Weights of a small GPT-style language model, trained from scratch on English Wikipedia.
Training: a variant of Adam for these matrices, 683M tokens, 10416 steps.
MLP neurons of a small language model. Each row is named by its layer, matrix (gate and up: input weights) and neuron, and shows model dimensions 192-319. Each number is 128 + 24 x the weight over its row's rms, rounded and kept within 0 to 255. Numbers have three digits each. A neuron's up and down rows have the sign that makes its largest values positive.
A block is one neuron, or neurons of one layer that tend to fire together. Before each block is what it responds to, as a language model described it from the Wikipedia text at the highest values.

Tokens inside numbers and connective words in data-dense reference text, such as middle digits of years, census household sentences, tables, infobox lines like "Village in".
L4.gate1395:103195104147138131144129137110098098109059155081134155118107160123136115157146190110142150135137131150116093133171124153156118180146135154109105171122146129097139135129138106169171089102149108157138146108186116105085178138160140106134100118129111136134133135121153126099090123103094159145151150118140154159161144113096156170149141115127119077124140116102116087118121093119122057146164
L4.up1395:135125167126123079119145139168111116116121063169175110147104154127116160114108161146129132123094131166142171146126110123096112126133114094172154122107134132179133105201128123127118098132128155135138181133119149136108128117130125092128164144068123098145124119144131137144155097135145113102151119128130135085135173134111131126163120167152163129100090179150147146143129115133134139161133

Separators inside numbers in tables and stats, such as the dash in 1986–87, pipes, colons in times like 28:57, and minus signs, plus the first word of section headings like Background, Reception, Early life.
L4.gate1905:082116106160154145116113143115153121141118119132112138145170135122146158114137127120100118167111108157127154139096077164110113112160135125133166143150113172148090162119159145152094096095104122157161104074122146150149130155136124109101131110177127142109186135082161144106102114121105123126139153134090137068118116074166140094104155140133096091146086108099140135090113133106123133145126
L4.up1905:113113106154152109109138134136101140120128106149138156174144094107120155113141145116120075158090113135097106153103129100135134121117092115135118135137122166155138172097094144133089139138133167081137147102136117153118100163128136122116112104149115124110172138131153156126152109153169135141096151135081128100124099102178158134114150128146127127149154113126116153118138162121069074139119

Tokens directly after a team, person or place name, mostly in sports tables and scorelines: colons, dashes, score digits, or verbs like joined, played.
L3.gate278:081123111080081158133112140142088108135112168153134195138138113082128105158151155126089140173116137143100083153093131135117123126140110139120112122128158079078132119174109113112124123138171187127135117135145159162115094106142144116129141143163153168139163134142134101180108110102130105148125111129146136170158167155111132110141095116130117123138130180149096144109111127119158114122160
L3.up278:099098098135047138109142171123084134086127139141101084164133137106135125138173136128111140148128144143115117156129122127117151134123115110113112099097126131111158151143157115111127120119114163080133077098083146127146080116127106148115115174159161125152125166152082128150128146148157115162113140091175114165113111165102129115136118133106089104106159124169108113158138137121156083095117
L3.gate474:158093129173170137165112118099091094133098108149122122112102162109107139182168122147071085119116070122161168150128082121140109133132118128104134117134143116115083130133180133163132140102111166133127136136152123152091150155129115102114122093106141130125112105131138150113120106101094147123112127121106122101102135129124164181119134085116142171138124115122119122106119102134098150093122
L3.up474:161160084110148112114099124126081097165114119103150110147110096077150141120133113148137096084134114102110139103109108137098133124117122128115143136096107134154116121127130132135170132074083114126099159124153185118140100123109173150126120124143151140166112148102157112129128129132144131191125150097105145156131198139151160148149145141119145112156160128141126130086114166116137086122146
L3.gate551:136149147150156140160108145113131080130147066095146140184131149165138075146138123084150135144124142130107126144144132113104119152139141117199120126112117131152142125154118081107151098138158130141158120108140117165105166167110150115136138163135103082142151164116146088140138133147101128123167114131153126110133157124119167108140123137123145087151104132158146126134130121086100102111121
L3.up551:090123124109157131123162184134105120119150124135120129118171153117134134159181123097118115124107112104145118172167095122132128115112130128124106101136090105112156108143131090126121135118135134167150105129126159119129127139126122132142099123117148151094115111108133112138092096136136126128095118142126104120129148128128167123146149149138171134133114096114140129115181141085115112158166
L3.gate645:131144096152120095120136134126104129123094140130154109171132078128072137105148150155110158152116121138118117109128144100158106157166120122095130096112122091091080134181107105154151125108095095128141108164150141120149107177148164159164116150119117124120081118125111088099108136103150091140141129082122126100126122137130176126131172112160134122073163165142121143161119130126136113072074
L3.up645:124085133173159120093130178163113090151158083104157140161108125134170090136132073092157132124182108151111104115119093125074129122111158083094131141141141148094128116124143163108049147146099155095102136104147138156160110148120139168181161127124130155145149143119128153120139089145121142137140138122122134124145106101134150103100164138136154152108105100107138089088113115128116154135133
L3.gate670:121120110120116109143126141132132116135122136140122138143096132123102120135152158124163137135098118092154116139130119158066148194163161135107093116167136120154096095105162127117085104127101157120161122189117150177163080131133131082165122111113134126115119139127128168145123119138150091114150151098124135144172173138099123128157116124138145115113130117182172132152118102134085130090115
L3.up670:117108140123152161130119118108143133174143133159097146115156125117160099126075134119162134149109124142095135159156136074139132170119111105159148123117103164129110120140112076118108119121123115172130116128161137119115159152137098096117120103124145125109126119108157126117110121143148154126130145117089138083101128068124165155140098112145122145120119112120163126169088154124115090137089
L3.gate1115:115167103181142110154119147165162118124121115094150087165114148114145115119149143148125122121123144145137116128125106112126148147168146143111118100090103150124113101122136160145080112101148143100113124132145132121135158124118111147168108118118115147120122120099141125110102126098087137160167092152124109146178145069122167094129121143127131081105149164132136122139140092137107156090097
L3.up1115:114129134172140122137138136144133100103136127169145127152113159104112147130148096094125121135145137121131126112134109126093163096147136178082083103106118156110149149081119131138139185119087121130126134130114113135121128164158177134112089143120118130135127114136164144135101112131107109156128093115101097122131102125130144132127152089133127167165112120120168151121095117148121133125121
L3.gate1280:109165134126159135128131120165091123130111104114149105177147119138142084103168131129112132121082104195136155124092165148075129110124141091068158194121161104135173101101157142119091169099129123118138143126166139119112110127105174148111165146104152158119149127138158112137093091081123146150147126068147110157146133153156142116082112090143121136150106127174157144111136086135148116122112
L3.up1280:167151124137134087171091146139114088182142120114121085098130164112115123107077129109113117136155132092116130101127123154130115141133129155089102156164135129159127091109131123166132099109168123155131134157175152171071094152124126153146167164134146130138141102105122151129107114058101109123128121115110159153129146124154116153160107109111144162129080125132124115136123122187085072203123
L3.gate1330:127116086131156117122095118100118118136166120133124121100148114134133112096143164163074132143109125124116134111119133125124116112159084126134162127116145117099111172165111119122111115124130070097177098100130131140104148175106132110143115122106083133163091138148148121127098123142120072115124162093115110130141156153125092099146133145130104154150129148127129157148140095172124111157155
L3.up1330:120158117133133123151132118148147134148131171127134147094147118124124122133117168111092143142126109129077103102159134099106151179120106116161173067114083122159108158156149122149129133085112084145139125073139170158114127148083127157149121161147118110120082120115151113114118124139110093116163098123117115126136121147141109121129153132121119162133114119163107169164090131115107165129115
L3.gate1392:109108171116127123139075118102132138129130154088127126124118094077106103131143168166128120138139137162126104154150134104150148112132104121115131115148139131145160134110132144115148152114131136141144112135099109130122159147123115106097165130156098125175110120118156108114146159135137123174113177138159096137165157094136127092101105143155107085117166123136137134164101119141123134131116
L3.up1392:155174154110118085141117125140100092112135163128124122139135129146119098123151129103123094136111151157112146119129106148132118120119141121140134139118109162111098155111161147154168127099139107139161142121120185090121114134116085101141152083106127102118121131144121146116130084083145134185102105170130098146125135132111170160132118091132101159156153126107111118108104140137145126107148
L3.gate1810:139152122174103080079111180110126118170157085130153107172150141137101134137146098132106167129134145134128157168090144107100114158126148122124139158125131110129125096125145114165134130117154097135137118150177116130104134128108130160188099111108103143151126180097118123106084104159114131138164117151130145167110151112083160109132120154122118162147120131134134161136130060078098150144108
L3.up1810:128111105099147096131170096113143192127126135154152105144136112133121131153158131162091128110131143153165171110098136152115135145148136146097087124179146123157068104150077134140141149152148113128160138115102157112088140164118129137146107143130114150118130117122136133147122108151110110114136124142156106149159136103153135099096094117144105136129132109104103151134161141099052177136113
L3.gate1854:127130128186103107144157174129095140144199133180128139108102107157117137076170178131134150152119143166117135129130076099091107171131149151136107155128119133140137107136148133103121124118095110087163125100142098134134103105125168090110116156076121132110097087173121097083127096152117132092163125103105145127127137122130164141133149117102073108115159140129121139139166120142122114125099
L3.up1854:130107129149106111172138138136116117184148088118127096127140107152122105143114110106125123168124107193153137075122117160129086141089155143112153100133101126119111114124114137108132138145111108092133116161145131120122111128110126111099137085112149139152139090152080157105087134114120093132108139165112087133136121133177110149104123091117037109087163128149054144119124140133189118125126
L3.gate1973:114081126106109145153110164122103103117158113142110124126145128076169105119122087099090114129117103108089137160118078082154203155095144122151142136118135125110116110128137143123097138133118216133151171121140131123169137143084139176149140097152159080134126140131141103087119126115171127167161128145143137119116135053109161114128161139138106149155130154137136145186112152083079152090097
L3.up1973:096133120088160101135166145114160097135113136099102145117137112149150095126146145166149088158119191126152119155083107126143130120134139149128133146109121137162144107130126123129151144129148121153102108141143152142122140109122140108111119146182133153114137122129120094172099118116146135120145142117074135124115142133149124116177107104115132150109087154150177093128083139137165168111120
L3.gate2126:090102152116159141088128133150147116138119121105134075159120151126098104101109048117089141135150128121140095153154098102099145111088160130084168084112113123124132146080158111133088120137170118125107145166088136170093130123131157090114136117147137119132098173123122161111126103156078125158122158138112134166117110136172160142105117136111116154118140121104132139137093139150167111152096
L3.up2126:102171117168100195087137111124111153119146135166142108139091141189159136097106094102067109139105108117113131099164124115132138131115149137122142120151129185143131160145117088104161149142159143111143134120113161098133135127157105073118130130105108141136148132076090148125129119132125143154130136102164137086116135135117130146087153114103119112148127122136132105111138137155117141180124
L3.gate2133:129123166090114142107138122103133061166101091148129111146133111097137145107161123089134119086076093152098140133109139108142149138105112109096140138151146140112164088132113160134137098132149110137177093128163123087136157136129094144103111116150130143125123123129157146146124114157104174118095132196114171146137114112138104123154119125152139124103117157120119109144088147087150145117107
L3.up2133:117125137088132153132120133142110105137162157137130131140103101119120073166136143149096092127099111069081095141162088141160114089131116111109144115098172164121115090100107124134148125120124128153163123153124156179146136152132119142121122122122118094118125114132111196130138140122147076128125138144133074113087135159098149141098170136126086142120136076165140089142124138135155155150102
L3.gate2179:058131141129098114169113124143121122121124152115110140118131127135159088136105101151125142149135106148111090071137154118122120096143130127128154100110153146127149119097116142169122114134118132109162112146124121155128114137145137111112146101142151197139093117143107143121121143141082119105171137134140101128137150158114157144146153104097109144112131150145109139120136125103118128121131
L3.up2179:108172114114143137137096128140112145134104144106113153123130143107107111128101080092090155130083117156116114137097121121122135163133146147096149156117118126107133121120177092107104130112141132073131101151163144127123176156121081120083157125108166163115142102096149114142112126124063153130163110123142104138136129162125154089093170158152133136140107119128169114138133102099103098116129
L3.gate2230:102141106141103112112096128095117130134102106160140131134129154111163141101151101163114102095156135134164153138111122133165106114164153095102107164144129150165123130167138143144106130116094135165114102163153154125161120154129149121096106103151167129084179124099103104154087144096142098116117150124121153113098137121086151092135167109143129182095094133119091151167131135134120157148134
L3.up2230:125112095139126118152131156100137111137145114123136117124121113141084104118105151134132133129112087115165107132166099118138121129125149115146107158103130187138098173138144127137145121103123129133149129098104131145156106100148166130102107147154171147101119130123102162126135148144137142110075117152138152154100124104118147144138151117113123143166132119137138129162152133083085104149114

Tokens that are nearly forced by context: stock phrases in census and stub articles (For every, The racial, a village in), digits in tables, and mid-word pieces (F-ri, subob-so-lete).
L3.gate506:120120118124148147130182127135144118154163083113141153155141143095064098116211142113126161115139126173143124180103102100138108169130079158092101143111136150109095113076143126186156144138129132119140129136094137150116148116155099139142147161089156094113117142111112142069122093115095111126149148152137154132089128091149130155164143108075130132121111131148152134114154135165125124135106
L3.up506:141148146203141135148115163134132116103112083118129123116107126152138161124148178151124127132141135104144113149137104137137147046131125162092124132154132154084094143139161164136161081166139118118183131135149103099081148134111104102098085133135105109126086120102114113155113116112144162127189129161120168120157108116120142103128149131130101132118128155144128168129117135120066112113132
L3.gate520:147153140158152156122144122130097142105098140113157156170131118139163124120114116160148156158097157127118117119112131133142158126129144114113144103131120141173088130138118125103157127159143131105118114156157142157107142130116101096153169113128116151152145155110188106102129080104115129117076121140153151121092125094127157108115116172115110141128159123131126129119129131103140148177109
L3.up520:118108123123106127144087147120121179165098123136145139152140151119135095123096163150152135113092126114154132138170119072182086108133138094153113188143131123141116132095136106126115121121159127163115162134159140088147126135144138125116124129151139116135114130135146127155130122136124129103158144167172108106132089134127135149147123109113133155132168141120081153094114126138138150137136
L3.gate568:126131122087186095116117106171147139117112120160114153117155129077142101165147125099141097088108130160144145117126134135107148116154119164115121139118142135153124104109130137153140160139112138141119142131139136112129120110135112142147124152109135086123156090144120080096154133139140120156168103149136103141108080082122136110169136096122106076149136129177179147155126135119114100132119
L3.up568:135127127145135165077144110111122107146145105151134138123166147132137104137163104113163073121118123125144144091152143129117128162114144134142086140151117159113127131121089156086132106114136136131151161162075189113129133101143133118134095152120114148115127147083109116123144151101088142111111155180132114159143083139090151115138082110142164158108166132128101117133119153100111098112155
L3.gate582:159127141139109084088122149120136127115123108102139118143084141132134107142155126199134135151114107148157122139139148122104142141122141103145165128095127138134071175162067133092078116139172106145135128123109097149094140143165130134190144146137100137123132144072120145127101152128114117095131095116150102142135126134141141150093157140107139147131123164112080157162111123132120139139116
L3.up582:180133160116113165117118138131122104129105129110090160125153139098116117158158135152142133154109133178124178152152089110148129116150119110161109140134140172114130109171131138152163135117129092123123152150116111126096114078139129102101117137128134111132095149110128159146130119141183131096111167162121163149149164097126138126151116103163126106128161117142112135127142118162158140162128
L3.gate674:159126101103159134151102165123143131125119159122122111135165098143119122140122143116158125147073098150070123128114088166103133119129068103112140132111088107127180137142108130145118140139113101093120132131084146137107128099108132118149134113117135183100098164118086135155097110070146112086139138121095147112140111123107121116157134148135170163054086126136096121131086115137128142117159
L3.up674:147112158160143132140082154150136159152179170117132140085190135140135113172119150160121137142162100132109113120126135159134139176112104161105135133099107122082159136096127165163150146125163079121111106116158168169094140102104128143129096138138081096173081157116125091095138110152120162082112113132116153137128117154094143092149166154118107142138089091083137110144149101108142151135155
L3.gate689:138125119117119115147102131128122162143130098139140163146100133121135104116127150114116140160078145176166091133125044105103145149147083128129104130131110124107117145118148134120108107128162141127136115123147121147106081124117141102192158119086147143104081126150120120108101153127119126053137135153111100208105127146116108079134139078120082160104132083122088155148129115104143130094124
L3.up689:124128135105155133141096162104107140145124132133114127104121129139094120125092137076133120083122143135139075153109118127116176131138091164144140173143168181109106145116109148109102103131158145106125105110150117127099096117117073139160104144176105162147104122064138139101135108122084078119119134104120086146138133135105118160173158114166164142129118092077078092091111108109137096136139
L3.gate735:149132092142143133144127148127112107164134123118182138119148156152098110130110130117089132135149094143119141121131127108091145131139168135137164114136160140120131126122104100106140117111156128097166128129168111132142133151122121148159149106123078142136137150124136145099102097082137100172118088169138152124140096120098147081113126106139114120147129129097118138147140124111115161162116
L3.up735:119110155126107089152124088161102148111134110159127102152146116117063149110167154126156127173134144155111110083118182094119191143112157118147127162109075137152081099109091121114123145143138077130113152123118133139152136125082125130156140110151164139121094118179111173155147154101122150146167110124104109121117112142086141132104114127166111121146136142098082115140117122106125132139136
L3.gate757:142142154126164123085135147078125164109147081135129188179120155152120122144123179149118170171132130099147133143155094145148112137129131186152085124135179092120126100084163116147134083166166151113137151131151083136100137126136105102124158140099061145141139160105185106120139142100170123133129128113172094158153140138081102142099081112085090132141102111139124127107102120133120110135166
L3.up757:146136131123117131173140115105161144118113076135147138148132120109112156142134086135129078103168135143118131120176120130100129130149107157074122145141121135150110181130129153107148150114114105123135096130106152101144118128080100122123123119153147165160121093093117112086158119149101146134133099116123160144112100163146146106107120129080168144125127172131101129106110068102165100132111
L3.gate871:093133138150172127163126144133110140104116140155121147168163111144147142137154160147144137141102143128113118103124139129108166144128110097129097130116159153094088115100121100131141131162155128110109118105123091129127111108160155117116122103149143167131125118108159121124165106123161123135138096130148134143085134145119119119158137141102127093178133103174123134122136117147114127119144
L3.up871:122135125150169165151113114100117141144120115154149129140125162118125138157104137162115107180119119125132131101104131111118108179148107091143134107110110084148143119118124154161121062130149136131155168117121102156148154148155092130097167136138118078108097122147159118138152110178123130111165113137110140139105094083100159134149144097110121153128142109135142126112142171161100134115126
L3.gate1178:093099123097155109125166140122126090165116121154126097126100148104137109170098153114097122135127104118076130140134106153104112125124140067135114150126142068092103089128121151120111139093210153100182173109113142152125136083096156119127105112123072138153116152118142115100143149113118162130140140128136129118149130123146157162172141190086109177140102172136149145137139128128119149170153
L3.up1178:160162116144136107104121124107107087124136137145117104104158143204145151140062109159153102105173137120118120130173152120161137143144145111138136126115109145136141153132085139118139130136140131080126139100118108169127101141135132107083085114136148104132117135118120120085116172115132165146102113147159142097128113072144089131135140111106103138105143149127079080118153144131129097141084
L3.gate1270:111123128106117149110106124151078122132144160113148128139101089171110137102100136147126142097138148126130172161144097127127061124144112134163147178157174117122117086129120161152189095156143154079150111118125127115167129147130131096149095130139093134098121145146101128148134134105080167163153145149182114139138157098140138112115165167091120092155152123162095112104124088135149091163128
L3.up1270:143107134155092115161113074109115185125099065124153107122094106122155086143145139163184146125141145158138163141116147111137100131095165104151203135197131140161178151147171136131113141117133110165154140098107129100132159147130147149161100115135095119130149105151092123135125127113117107111129107116110151088129140130130091165142105078136157092104144102104147124164094155116169123142167
L3.gate1516:116115087133116137133158146101066082091123153132178146090086133181137150136111121135146131137129115134107105126127116167130066105118091151134112090128141120090131129121143114137158132132139116128154121148155113131158132120123105086100118139093118136126164138112133078118125097085106164159156177160099144128090153097116124127129125138136135133122099108118145133072176100163111179104170
L3.up1516:121123133120147110162151120135141135133156103148139134129095110155108101149136163209097105143104156145109133141150116122146099132125131131121101144170161112155084111095101098160117160113123133147123134176115137142127108160104126068150155138109092151116109187100137131126131153147122147110163139160145124169150140101117155103148113114102153116120142103103097134171138128092150099181108
L3.gate1566:132164127139134100157144101086136086117125119157155123144141169159163104142180123084127124131107124144119128136126115126069114126182154145108137140113107137138158111101149118102100077156125129128151147111119144122109147155113125092129137091114099136153134113101131112126135094091117154141122170128089125095140116109107120128143133150086105124114093136128162075140131111113129134132132
L3.up1566:121144116072099112127130108083123139138113130130146161131141153111131149097155124129101132136163082149060118112172105166145135128093171090121146141126153100120115106155132073116157126140149130130150129123142144157116117163151122139113079128109082148105122126103115145134132156095115127115126116180183130105120138162088171100093141203115116117112141121123083102138103125124120156139116
L3.gate1715:123146116139148114111119114132106137166104143097149100118111113156112163123129163112134127100147111143120154169136148172132128178149060105118123111112158052152114088134103148161102136119131141155129180125178142172139168156167143125185131100154113098142148146124107147092111084055170149127176139139112120171115131088113106154136142161107108145097072153141133085121137074148150130131132
L3.up1715:128102108091161145122151128118120121100151086095149121142133148120165167137191132135121095115095124155115106163124082135128130166154135118132142141124123141135142129134158129120144115115131156088153146120088149117085131131074120111148128155158194108117158089098155098114104145159070113165121159101121151133140116121118117134140145122154213094106149146101089129154116106155099092143103
L3.gate2015:098157138147135182106137125115150129148142111118120116123096123150160125190101156125095144127131107118102161137134107125151073102096096135124126111104141143150115112091146128093109118108094114116139121107115072122082111168081148083081108104133159149105131138086107144144065109121058140139145143133110136148110107093163112128123091139134107121136091154109090106168108095142133129113154
L3.up2015:159168140113115116143150118135131134154129100137143153135105059126124149142112112113133087147194147143125159119143135135165111168124133134057167152120128126110157152119136140101159101101119127120124112109138118144132139121135099135144138140113077137105130114153160133115128141074174128128146146157142122127145127130138119150092125111158139141110101113095094142141089110136155121155116
L3.gate2122:128148107141128143140145105120083130123167094155145143149101146156147124143127100100134137146151070170151142132165121134142103140108099121140155118114142114092119114085146163129119136108094099136151109109105127134138157109138111107145159125136133147094089106137140131104095173112141141159078115171137166120142136105161160158164159113142106109177110115138155135123105138116133149106151
L3.up2122:181140144159144116119136096149145157096123099119115111113125102126142146158128157103148139180159127133135123129165126107106117148111098086122133144125117181091071141098165149148154164156142101108115103138124110109115109134141093126112110102152091116118117131156146121112157122150182163122139122137112120141151147095118140159114110103134133121133113112106122117127115133153163133127131

Tokens that fill in where or when in encyclopedic openings: "located" after "is a … site/station", "County" in place chains, and digits inside birth or event years (1984, 1994).
L2.gate208:128160148157140175102125149131157143130117146100174083180073120144165184099165150122155128151118112149160149144162067143127151152171119130118165157132126126094106144098148123141091131161157129103116137151128095100130120125110076104140146116129146178107134075122113122096116108170099138080140124148159122146151141146136144159124098105105119133110090170144136130118083118106172168094139
L2.up208:113127117148143115149101150119123163152133142124148157118107125118082162148113143122118205103176123128134153079111143117140116151105117154108164125155144112155110106119124113159111116157140136098119118133123097145139156082084130098150104078128117119101143126122119116080085137157115120133125115166125146103135120132118120105160145139138115121144131145094130095117159127109127143150114
L2.gate1142:087133123208109138135128132132130140127174146128119125169107117144149161136152145143118107119147104184072088133149116159133133115175149135131138130110161137150114137135159129089151132118110109105159092144115136133114138119143144140092144126123133168166145141098179157108137074121059136123103151169138137114176102140129149123123132121133123139145080124134139108093125131132145147132116
L2.up1142:096129142132170090102151133125147114148167123116170152084132147129133100137116127105111145133084137150145135088113099104119144116137118195113125138156138121150120108142124127133163088109161150139131137127105124155151139143166136092119134086104114123161176100091084123098126121149117119176142122148143085152138178132081091117111135103131117109126105156091120110152084153155112127092145
L2.gate1572:144084125149117068107118072126130109123119105143089093107133177136123117153131169111119136136131124160139145099161195140113069149104141094151093127128201133170159150138178173148133087144141124146169125150132128138072137135141161098140131151146095089137108123154089122123153099099095157105147160131141107157143108150094147149142112109141095128171118154148117165105127150127095132132113
L2.up1572:113145123115158155098146115115048110136140124112143110191174161161202124168136117151142134172109134139153114112207097167092103108085095133156138165159129157133124104119146097121165133135101135118168166124160150114105139138088111133126121149095102137108111118122092125134118139093103113125137133140126134133138131133158071154137147110135139123120108104108125122159118095110107133156110
L2.gate1963:115146145123187179091137108124089090134109122131160126151134162132138136112109117158144154141075153120144211090123130132131130078135158079121119097158092121172112155145158138161118135123138125158151114108111124120131137165131139154153146172114103128145154074163160108092153096119098152138166149103132143097159156149121143133117123113130129102125079118137187147131132067132102127101117
L2.up1963:135121055137140104117103106120106084135120118117129135148102129130147121095150079118124111112120093159094131154157084140087107132129135130141149147110147182109121123135167155126132098140152137116164116189100149153122083148101128100127140132102137146140141155144080145079125139178124116124157151159154169135128128150070134146108131148087091122152144135050146138127118106138137128146137

The digit 0 in numeric data, mostly standalone table cells in sports standings and stats (draws, losses), also decimals like 0.2, 0.57.
L2.gate192:112139140116139114097128149132138111105113103130125120137125134147127149118141111107153091142130117074076120123138122143118133130156148126103115172138129165120094115154163097149119150137153116124149144144125073104118150130140153080166135116095121146127139144114141137131098152096128164113102147110132115190111115121172126160129117103110111172170112130133177173098145116093154118074161
L2.up192:076075106112121112135121082084086120107192135141142134145149114111173119090191114148135129163109103148170142130123099112130136142116124151150114140136160133106125158136175094114121127143158153143145155124128115148121118111117079110125116105130127118106115131084173133185151129160191138130144146145096110150129131147153160145097119125102103158154140103114150152103139124151155170107121
L2.gate507:121123144115090102112121091099092141148140143142164153189144141133115162127152126111088140170165127115114177145156140143124190117155102102150146118161133117104128100159151094114123106128134105132121119144159117148119113103123098097130114112147155155170097150142152127125143135051158083149132092175131150104103178155152123120109108153115118151130115137167109104126136130126114186153148
L2.up507:097129138102117123118154123134113100124119081119148147094075069129098122138132139131093132157142122118168129095133159162099124106166128107131132117135114126093149138118133137080115130123131175154121192132161164135115113157129121159132136121138156140125152121080125123145099136122046128171101138166143143159131139092171141110183146138143148156127193141109133123095099130125121118183087
L2.gate1698:107119115143125123130103128136122115148133128098126121125120103181093146110131125157133109148112113139063186138081108135116128154149109164128130126171142094118128116169130120147119123088192118155165085121113126113142116183134107110141131114093149147129175111120137112093087152123101129107192143111097138155152153149127112135203097128131145149126135120147127114130107109146179113192101
L2.up1698:099167091107157081105153152091114129122114137100166072145148146139086174122099135135154135106128123117174119084140144143137113132085167103121098143144127090138166136133133167091120116121120135132118097117147132157122149121095111097123146104096090129115106130120125158133134120115088110113139093187121085152129178137115199135111123127138103112104090074109133134104144081164170079112141
L2.gate2192:150113144147146103131107110135155150150128139177110089124191096168124128066177104111113108131135126111101111099106113126154134145106176145106082155133119137092167136136089104091143152158130137151098102118157170153111119116126170108146125154114198157114157113117157060141155122141103108137108125138107172130118131141160168114143133081142096125119082147116157194178132096148121118154119
L2.up2192:150173140099153148147117121105098127120180133104111124150097124121135096106150173144138143132050109133139112186162120147148103142104171143150054133131122125140143098116129168142124105120102121165121101114153123148110151114119135133125130087132098156132095145087171121102142144147122136122090134096108113175124116136166160117136133110161112149107154114123155188128117134106154171109120